config.toml
num_hidden_layers = 9
hidden_size = 256
num_attention_heads = 4
num_key_value_heads = 2
head_dim = 64
intermediate_size = 320
vocab_size = 1099
hidden_act = "swiglu"
norm = "rmsnorm"
norm_place = "pre"
norm_eps = 1e-06
positions = "rope"
rope_theta = 10000.0
rope_fraction = 1.0
qk_norm = false
attn_scale = 0.125
bias = "qkv"
tie_word_embeddings = true
parallel_block = false
init = "uniform"
init_std_qkv = 0.0427
init_std_o = 0.0101
init_std_up = 0.0427
init_std_down = 0.009
optimizer = "adamw"
learning_rate = 0.0011
lr_mult_up = 0.738
beta1 = 0.9
beta2 = 0.99
lr_head = 0.00624
max_grad_norm = 1.0
warmup_steps = 369
schedule = "wsd"
decay_fraction = 0.877
decay_shape = "linear"
final_lr_fraction = 0.1
batch_tokens = [16384, 32768, 49152]
max_seq_len = 1024
doc_mask = true
z_loss = 0.0001
train_tokens = 163900000
max_steps = 5496
dataset = "wikipedia_en"
MLP neurons of a small language model. Each row is named by its layer, matrix (gate and up: input weights; down: output weights) and neuron, and shows model dimensions 160-223. Each number is 50 + 10 x the weight over its row's rms, rounded and kept within 0 to 99. A neuron's up and down rows have the sign that makes its largest values positive.
Before each neuron's rows, "fires after" lists the tokens most often just before its 100 highest values on Wikipedia text that the model never trained on.

fires after: "ter", "as", "==", "w", "her", "ver"
L4.gate169:47 69 41 41 43 50 61 58 49 58 64 56 43 62 50 46 41 30 71 62 50 46 34 55 47 59 58 38 48 68 47 67 51 46 41 41 57 48 52 48 53 45 48 50 59 50 38 50 28 38 64 50 34 46 54 54 50 56 58 38 59 34 53 57
L4.up169:44 58 44 46 60 54 60 59 68 62 44 52 58 60 52 43 49 33 38 37 60 54 24 58 60 42 39 46 52 46 45 71 49 67 53 59 63 39 75 34 45 69 69 64 38 35 43 58 71 48 61 53 50 54 39 64 37 48 60 44 50 49 39 55
L4.down169:58 36 41 62 50 37 50 35 63 60 47 56 44 46 54 41 53 37 47 60 63 47 35 57 38 64 23 46 58 46 31 55 55 57 42 48 42 52 39 43 60 52 63 35 30 57 41 25 44 59 36 50 51 58 52 45 75 36 50 46 57 57 54 59

fires after: "o", " pro", "i", "en", "a", " L"
L6.gate268:50 45 44 40 68 62 48 58 33 66 64 67 56 56 39 51 37 45 63 54 38 60 45 78 31 35 34 51 43 60 52 51 35 76 53 52 63 50 54 39 64 57 53 48 49 51 55 48 52 39 46 56 61 50 48 59 49 73 52 50 51 45 46 42
L6.up268:42 44 49 37 51 61 52 44 47 69 45 67 62 47 70 49 62 50 56 57 36 51 57 59 39 44 47 62 42 32 67 48 55 39 49 60 46 39 41 51 58 62 66 68 48 56 50 42 40 49 57 42 40 31 41 37 43 46 54 61 53 63 68 58
L6.down268:48 52 62 52 62 54 63 57 38 32 74 42 53 52 52 51 52 54 57 64 59 48 62 47 48 61 45 37 59 62 59 59 35 39 45 48 54 49 58 42 54 67 47 40 60 58 60 44 53 44 47 59 56 48 62 63 50 45 32 56 51 52 50 57

fires after: " (", "\n", " \"", "-", "===", " |"
L4.gate159:34 57 62 42 46 23 48 42 34 50 64 58 63 38 44 46 43 52 42 33 59 55 41 61 51 57 39 57 51 53 64 43 37 55 46 54 48 46 24 58 37 27 58 49 67 46 50 45 41 37 59 56 54 44 41 42 49 40 70 36 63 72 41 49
L4.up159:51 60 47 47 48 31 40 44 39 42 38 82 55 44 56 50 44 37 49 53 56 51 72 61 47 55 39 43 68 54 67 39 36 49 57 52 40 40 41 54 60 46 61 50 53 49 50 43 35 61 48 48 57 54 42 55 58 59 54 47 77 49 59 29
L4.down159:54 57 98 39 54 44 52 84 47 52 51 51 47 40 54 50 39 48 50 61 44 35 44 47 33 51 32 54 41 73 60 58 39 53 45 55 39 49 39 62 53 41 70 54 44 54 31 48 46 52 57 58 59 43 52 38 52 58 45 41 61 66 52 54

fires after: "\n", "iv", " is", ",", " was"
L4.gate192:69 55 44 61 37 48 46 52 58 48 73 51 54 68 45 58 43 52 43 63 35 35 30 63 51 47 46 52 53 49 54 51 39 61 44 38 57 50 43 52 63 57 49 37 52 33 64 42 67 38 59 48 35 49 38 51 37 32 61 44 50 62 45 50
L4.up192:37 48 44 51 34 50 49 38 55 55 62 44 42 66 55 62 55 44 49 52 66 52 53 59 46 45 45 50 43 60 55 58 37 52 48 59 46 65 43 26 56 62 46 41 40 59 47 54 70 49 62 54 67 50 38 48 42 60 56 44 43 64 16 55
L4.down192:35 48 53 37 34 52 51 67 39 70 45 41 60 44 60 65 46 60 44 44 70 49 53 45 54 70 55 50 53 53 42 48 43 39 54 52 45 65 54 53 66 54 54 54 61 61 39 48 29 50 40 29 41 54 50 64 48 62 49 44 57 50 46 45

fires after: " A", "o", "A", " for", "um", " se"
L4.gate254:50 51 38 61 56 39 62 57 35 50 61 54 40 48 55 49 54 39 55 54 40 51 40 35 55 47 76 32 64 54 40 61 46 64 44 56 62 62 45 48 49 31 40 65 59 66 53 51 58 55 51 47 36 52 58 54 41 47 53 43 53 48 62 50
L4.up254:60 57 53 68 54 38 62 51 42 51 50 62 40 52 48 50 35 39 34 43 45 53 45 36 59 62 70 57 55 55 60 55 57 38 51 46 50 46 62 66 48 59 44 54 54 53 50 50 43 57 41 60 52 41 55 57 67 57 43 62 56 28 53 50
L4.down254:60 55 54 45 48 49 58 53 42 47 53 30 37 52 43 61 36 55 54 45 31 51 52 30 56 44 49 58 47 58 47 52 42 40 58 47 57 34 42 62 53 39 66 56 63 38 40 34 43 47 64 41 50 51 50 55 66 31 41 43 42 50 50 41

fires after: " I", " A", " in", " In", " E", "1"
L4.gate64:35 65 64 52 49 24 55 34 51 50 56 56 58 59 60 50 56 40 48 65 67 40 50 52 41 36 49 47 44 48 61 45 73 48 54 63 55 69 57 59 45 46 67 68 44 57 54 59 59 44 50 68 39 47 47 42 49 57 68 43 62 29 49 53
L4.up64:56 36 62 53 55 46 59 40 52 31 51 60 52 35 51 69 56 36 52 60 52 50 57 37 34 47 41 35 46 60 55 37 59 43 33 46 46 40 46 46 32 38 30 54 51 68 42 47 55 69 47 41 47 54 26 45 58 51 39 48 62 53 50 53
L4.down64:54 57 64 52 49 66 48 71 65 33 55 45 67 38 46 34 49 59 52 42 48 61 38 49 47 59 49 49 52 44 59 33 37 34 66 36 39 53 56 64 44 49 65 53 59 47 33 38 56 53 50 35 48 44 35 64 43 32 47 36 46 37 55 66

fires after: " U", "-", " I", " E", " (", " B"
L4.gate304:46 45 55 41 47 25 55 60 54 64 49 50 53 50 45 49 56 51 55 46 32 47 63 35 51 68 77 29 65 40 46 57 30 46 50 45 68 55 46 62 39 54 53 47 53 59 47 44 41 42 25 62 53 37 25 57 64 54 70 55 52 67 58 39
L4.up304:44 49 42 55 12 49 60 50 53 34 53 63 42 27 58 61 30 62 53 47 56 46 53 62 52 53 45 53 48 50 47 45 46 42 37 39 57 56 50 46 64 26 46 41 72 49 57 44 49 53 59 69 47 54 52 43 49 53 37 45 42 71 55 57
L4.down304:64 56 84 54 65 42 57 67 55 25 57 57 57 54 57 44 50 61 53 38 37 39 52 34 44 54 68 40 56 57 52 58 52 43 44 53 51 58 56 54 52 48 47 50 64 35 66 42 37 39 46 56 62 37 36 51 60 61 52 52 56 31 66 34

fires after: " S", " F", " l", " f", "ov"
L6.gate63:49 33 52 51 47 48 51 55 48 74 32 64 46 49 50 47 59 58 65 49 44 50 37 36 42 41 57 51 60 31 52 48 52 38 49 65 44 53 52 55 51 47 55 64 38 41 47 40 51 63 41 55 52 37 55 42 38 37 42 47 64 53 56 52
L6.up63:57 65 47 63 46 50 27 42 47 60 35 54 65 31 55 42 50 49 53 43 61 58 38 69 57 45 42 69 34 29 48 37 68 26 43 39 45 65 48 60 50 38 48 43 58 43 48 51 51 37 40 45 38 42 49 46 54 46 43 44 56 53 52 54
L6.down63:50 63 50 38 54 44 39 54 63 63 50 51 39 43 50 53 50 51 45 41 19 43 51 40 57 54 36 48 37 55 46 50 49 56 49 70 60 52 36 44 48 68 50 42 55 39 49 51 64 41 58 38 29 62 51 38 52 54 43 48 48 42 56 55

fires after: " was", " p", ")", " a", ","
L4.gate133:60 48 48 53 62 55 52 55 58 71 65 51 56 63 57 37 54 38 65 41 54 43 31 54 43 44 60 67 57 31 50 41 62 39 49 59 59 61 57 43 62 60 52 38 55 47 58 55 45 43 37 39 59 41 41 48 55 53 51 43 62 24 39 49
L4.up133:33 48 52 50 61 41 40 35 46 49 50 63 59 70 52 49 37 53 46 64 54 78 48 42 40 55 52 51 53 61 71 35 70 65 68 49 65 61 44 45 48 49 53 45 41 58 47 63 60 63 61 58 42 61 47 36 39 41 52 35 45 54 35 38
L4.down133:75 41 37 71 53 54 35 49 57 46 38 38 63 64 54 43 34 52 60 57 51 51 30 55 51 55 76 58 60 51 38 45 44 46 36 51 53 52 67 56 50 51 63 46 57 56 60 64 47 56 40 53 75 52 49 25 37 63 46 47 54 59 57 47

fires after: " l", " f", "l", " P", "e", " pl"
L6.gate251:52 45 53 31 57 50 63 40 46 16 41 55 27 60 38 46 61 48 55 47 55 42 39 31 52 48 54 44 52 42 50 58 48 51 48 46 46 56 39 43 42 43 48 68 29 47 40 41 43 73 55 68 68 58 45 62 60 42 42 62 54 53 53 34
L6.up251:34 57 57 75 53 41 46 53 41 38 51 44 56 51 39 41 69 52 58 29 47 50 42 64 46 43 44 59 47 45 39 62 55 43 56 63 56 64 58 82 48 61 43 62 69 35 57 50 57 47 53 48 54 34 46 43 48 47 43 41 46 76 55 56
L6.down251:51 41 32 56 43 46 65 57 67 31 36 50 48 55 53 35 33 35 44 57 33 60 39 40 46 43 48 44 48 57 48 51 53 52 44 45 44 39 60 47 45 40 64 71 58 46 47 65 54 58 53 35 47 40 38 65 55 59 44 62 52 51 52 35

fires after: "o", "l", "p", " L", " l", "f"
L6.gate302:62 47 61 38 58 49 47 70 53 24 60 50 69 57 41 48 45 60 71 56 61 38 53 50 47 52 37 62 64 60 61 49 45 41 61 43 43 44 50 62 46 40 55 70 46 58 50 56 33 46 52 67 50 41 44 53 57 49 50 55 56 68 55 35
L6.up302:59 57 43 45 64 50 46 44 60 49 55 52 58 67 56 41 53 47 49 70 48 48 40 63 44 46 41 57 38 52 51 46 64 47 48 62 62 28 60 44 56 35 50 54 40 58 37 50 57 66 63 52 55 54 44 48 68 41 26 62 53 36 50 53
L6.down302:43 59 71 49 49 52 58 62 54 61 56 47 42 60 45 57 67 41 43 51 49 39 67 31 66 55 28 54 52 44 59 56 38 50 70 42 51 51 69 50 51 35 39 55 62 55 55 52 50 50 32 51 62 34 49 44 57 57 52 54 33 48 45 48

fires after: "-", " (", "|", "==", " \""
L4.gate118:71 32 38 38 39 54 55 45 38 45 64 47 50 50 54 65 29 63 57 40 25 57 41 49 37 41 52 41 55 54 56 52 40 51 44 42 54 46 64 56 64 39 53 57 62 37 50 68 44 37 48 50 47 38 20 42 54 50 58 50 54 72 39 53
L4.up118:38 42 54 48 45 44 48 41 45 53 59 50 55 36 45 55 42 44 52 48 57 46 39 61 65 56 55 59 41 59 66 55 46 48 73 31 61 48 50 50 49 44 60 71 53 40 56 51 60 41 61 68 52 49 66 36 32 47 34 60 54 43 42 37
L4.down118:53 55 86 47 61 42 37 60 59 54 52 44 50 45 32 51 59 44 31 49 31 53 23 63 55 45 68 55 41 51 37 54 65 68 41 55 56 59 48 63 46 50 59 48 53 62 68 49 50 68 41 56 47 39 37 42 44 54 48 50 52 39 36 60

fires after: " G", " P", " K", " R", "-", " S"
L4.gate24:40 56 53 52 46 52 53 62 44 64 72 73 46 55 48 55 46 29 48 53 42 55 38 57 48 55 48 52 48 68 39 69 53 37 62 70 53 59 69 55 51 61 69 39 42 58 52 64 49 39 49 70 60 56 65 57 40 57 36 45 45 40 51 52
L4.up24:52 44 62 32 68 67 48 51 49 43 55 35 47 46 53 55 34 57 40 59 44 56 71 70 25 48 48 48 67 49 64 53 59 43 54 64 37 50 57 62 55 46 56 57 59 48 63 46 51 62 58 38 51 35 56 42 66 38 49 66 53 56 47 67
L4.down24:51 47 30 54 52 44 61 24 59 60 51 30 52 60 57 36 38 55 53 49 67 55 42 50 63 31 37 58 36 46 39 55 49 63 38 42 61 44 41 58 49 50 33 52 56 55 51 53 55 51 45 41 41 58 38 74 46 51 41 66 48 33 43 59

fires after: " in", "ing", "l", "le", " al", " In"
L6.gate117:31 48 40 57 48 39 48 47 67 48 54 58 56 58 67 52 54 41 32 64 44 38 49 44 38 63 36 46 53 62 47 37 66 57 46 62 63 36 48 51 58 48 40 49 54 53 72 46 46 50 51 34 49 47 58 63 46 62 44 37 55 44 43 45
L6.up117:46 43 47 54 55 52 56 37 45 45 53 49 55 59 38 39 69 42 64 53 39 30 45 40 54 53 61 49 47 53 54 41 47 44 34 47 58 36 51 46 44 43 56 38 56 47 53 45 58 48 49 55 41 57 56 47 56 42 44 48 43 60 45 55
L6.down117:25 69 49 43 47 51 39 70 67 42 56 36 51 56 47 44 70 48 46 56 69 66 58 61 48 41 18 60 71 57 51 49 65 53 53 36 41 50 40 49 46 49 55 50 58 64 50 52 46 56 36 40 46 58 55 40 34 54 44 26 56 50 51 43

fires after: "ro", "e", "os", "l", "m"
L6.gate301:64 50 34 50 38 40 44 31 53 36 31 46 40 58 53 47 46 54 55 43 52 53 60 35 52 57 60 35 68 43 41 57 58 68 45 45 40 62 52 40 43 52 51 58 44 61 53 61 32 40 54 51 57 64 54 44 50 46 35 49 50 50 66 50
L6.up301:35 51 60 54 40 43 46 40 46 26 39 49 38 69 28 59 55 68 58 49 60 61 67 53 46 42 30 38 64 50 36 43 49 46 51 60 52 67 47 42 58 52 39 61 43 51 39 63 59 22 59 55 49 52 40 47 41 51 54 51 26 49 63 52
L6.down301:31 41 55 63 26 34 63 39 50 43 43 50 50 50 37 32 50 47 43 56 43 51 57 51 54 53 45 46 44 46 68 34 46 63 54 48 46 57 46 35 40 47 56 44 54 58 57 64 46 46 73 52 23 48 39 39 53 46 53 73 53 46 35 36